config.toml
rope_base = 10000.0
attn_scale = 0.125
bias = "none"
init_std_down = 0.0
lr = 0.00163
lr_head = 0.0112
decay_shape = "linear"
seq_len = 768
steps = 6865
MLP neurons of a small language model. Each row is named by its layer, matrix (up: input weights) and neuron, and shows model dimensions 80-175. Each number is 500 + 40 x the weight over its row's rms, rounded and kept within 0 to 999. Numbers have three digits each.
Before each neuron's rows, "fires in" lists the words (lower case) most often at its 100 highest values on Wikipedia text that the model never trained on; "fires on" lists the tokens most often at its 100 highest values on Wikipedia text that the model never trained on.

fires in: "to", "by", "over", "tour", "during", "of"
fires on: " to", " over", " by", "ing", " of"
L4.up657:525539509454539515443529452488517499469530493555480511515487469541520521465472538532470472526467511528550496474523542520452482524524518511483450412567535426501487474498505497447527471509555539494474501555454482448474526512496475525527504464467532475530505490544501549566562520509500460477

fires in: "m", "9", "1", "2", "7", "8"
fires on: "m", "9", "1", "2", "7", "8"
L4.up1129:588452487450500423538464515570504516453514509454499512380435451437496550537446559523511563560553507476567496617556505488457518460492530510471539525551515436492489488509500528497471497507547501442566479519497458494467555567500469460528458479488482463475501451502448520543492533511470553484

fires in: "of", "between", "around", "through", "both"
fires on: " of", " between", "out", " through", " around", " inter"
L2.up651:512478546531518514444488482486554474520484476520521507504490511529577536510477574471535527585463522518557498511513468488548522501537484599562406581538523491498499524562483515459497521490495556405531558562525464441493516519517490519490474418482465558503513456507449520498503554475540500478

fires in: "two", "four", "three", "january", "at"
fires on: " two", " four", " three", " January"
L2.up809:573491511521540519452495481531498569530516487530570482544513457564552506570498485527410474597523494526514523457497495460559502464471438496380471450497574467471505481538502492577500472546500577474538530517424456440478517466530495500511408540432464518505536451508404540535518562471456543465

fires in: "this", "which", "is", "that", "cinema", "line"
fires on: " This", " which", " is", "ine", " that"
L4.up224:538433573503498505499496482536469450508466530556593536519532508507460416495452491513497526496519553545588505618533453497504474477477557490521474458543544542469477537522522510539498540560506409511536508500524432518457512522511503475492513563494418456467477520468397500467556512505497477540

fires in: "well", "first", "high", "himself", "self"
fires on: " well", "ful", "self", " High"
L2.up1402:502581633451438495473538537513491465509510512507506493505513531533519565490402468444497493523573478539518503534462409489500480478485502511524464516455441475487549480521460534549510493466469436434486446505541574539547523473524410541447477489523550499510493500529460559503553511545466561574

fires in: "this", "such", "information", "those", "resulted", "addition"
fires on: " this", " such", " information", " result", "tri"
L2.up1408:540497558519453517490499526546495520515484447580573519456551538585454500480371459483523525545516521552477474502472457498489435453468498562462468483483457551495467538507475511459498563444504505459554525506552454436495437481561488542524484493429469477525534474422482532508538538510501556543

fires in: "being", "and", "or", "still", "orbital", "people"
fires on: " being", " or", " and", " still", " people", " claim"
L2.up1042:553490462537420440475466514514467483497499478508564497502519494516441528542423506454512469531470577509570522496494490463461437485474440511484481503475475497507448514526452485457467529494496455442527521497544525466526568530554517578527401547503486494478463460479519521523511529472477508466

fires in: "of", "following", "total", "valley"
fires on: " of", "ol", " Val", " Total"
L7.up518:510507538543503491446520464410469495499514525480574442518504521497466485479508493497530522532481427426493475466430483447488515453560547573511481501482506494496495541517512412549524524479456445500546515562517517554544580540558529507566431461487542467508567473466434549461478528506556472567

fires in: "and", "or", "limited", "leaving", "leaves", "should"
fires on: " and", " or", "av", "ed", "y", "ul"
L10.up911:509553479499469507501502474503435484508534488483489553416516484508593512557551539498540489497545449526539553486493455520475573475491457535514475530434481456527493504564491494521527548509489381511462486522474527426498517455552466513595486449473560526524475426478523478491532438526482486482

fires in: "according", "since", "access", "she", "in", "accused"
fires on: "cc", "ff", " since", " She", " in"
L4.up1297:542432524530469561401489536487504513495450493466528479466541487485498476521476551384436506527429598542537578471559495547483529496497518548547467448432464439477505508437470607496431580507468523445512467566489482496554500456435465506548436535411485496535591544464398471528570461511453530497

fires in: "house", "park", "with", "appointed", "judge", "parker"
fires on: " House", " Park", "house", "point", " with", "dge"
L2.up1201:495568518459526506571531498513513452517483568517527523544526440539453506449443468422525448485464522554562461563398486430518478403445533483593456484490514537457516525576541468537519508539473443509550489478515545450494567543550474496474514458525459553505558486477497497513514482458512516523

fires in: "from", "coach", "conference", "coached", "pittsburgh"
fires on: " coach", " from", "fer", "burg", " start", " football"
L2.up803:488485505513500528499485528607470537496489494458503568511518522530436521518450525468466464498501481503500454576534549466459533453399526527478480503577533469498488542491490521423491494522512474527524581567437527474448504495530491513499538505496523522481580472470424498524538525543533541537

fires in: "as", "based", "along", "method", "met", "methods"
fires on: " met", " as", " along", " based", " Je", "č"
L2.up1499:605565491479521486445485530531490486454487488502484440534553510474515527457517482513514508504506566507480498535511471449523543477475430532511497579439564421493518507600503456472481499475499417462530450613518431439471482490520481488501435503466466491454492512532476541528543548508558576512

fires in: "of", "between", "to", "few", "featherweight"
fires on: "fe", " of", " between", " to", "ea", "gre"
L2.up1321:477497512448499536446468512483559506594470400546455486483491513466444545478475475500503551504515527558484486471475447463494538490511539528543472538519529475479479548597483479515421542588449535559501482469432485515479541545530464517556584526428452509529606435498479474507512525492501501527

fires in: "of", "these", "such", "election", "following"
fires on: " of", "se", " such", " election", " following", " as"
L2.up977:538518494504453572465496455464556514532434457517531538557552531504570472509504463531528488506456539470483489507400491478574447522538490471479495505493472462537437530508449506494503568465425526462482492499468560473488490521619482572533365390511513517463524521495534496622466496435505535525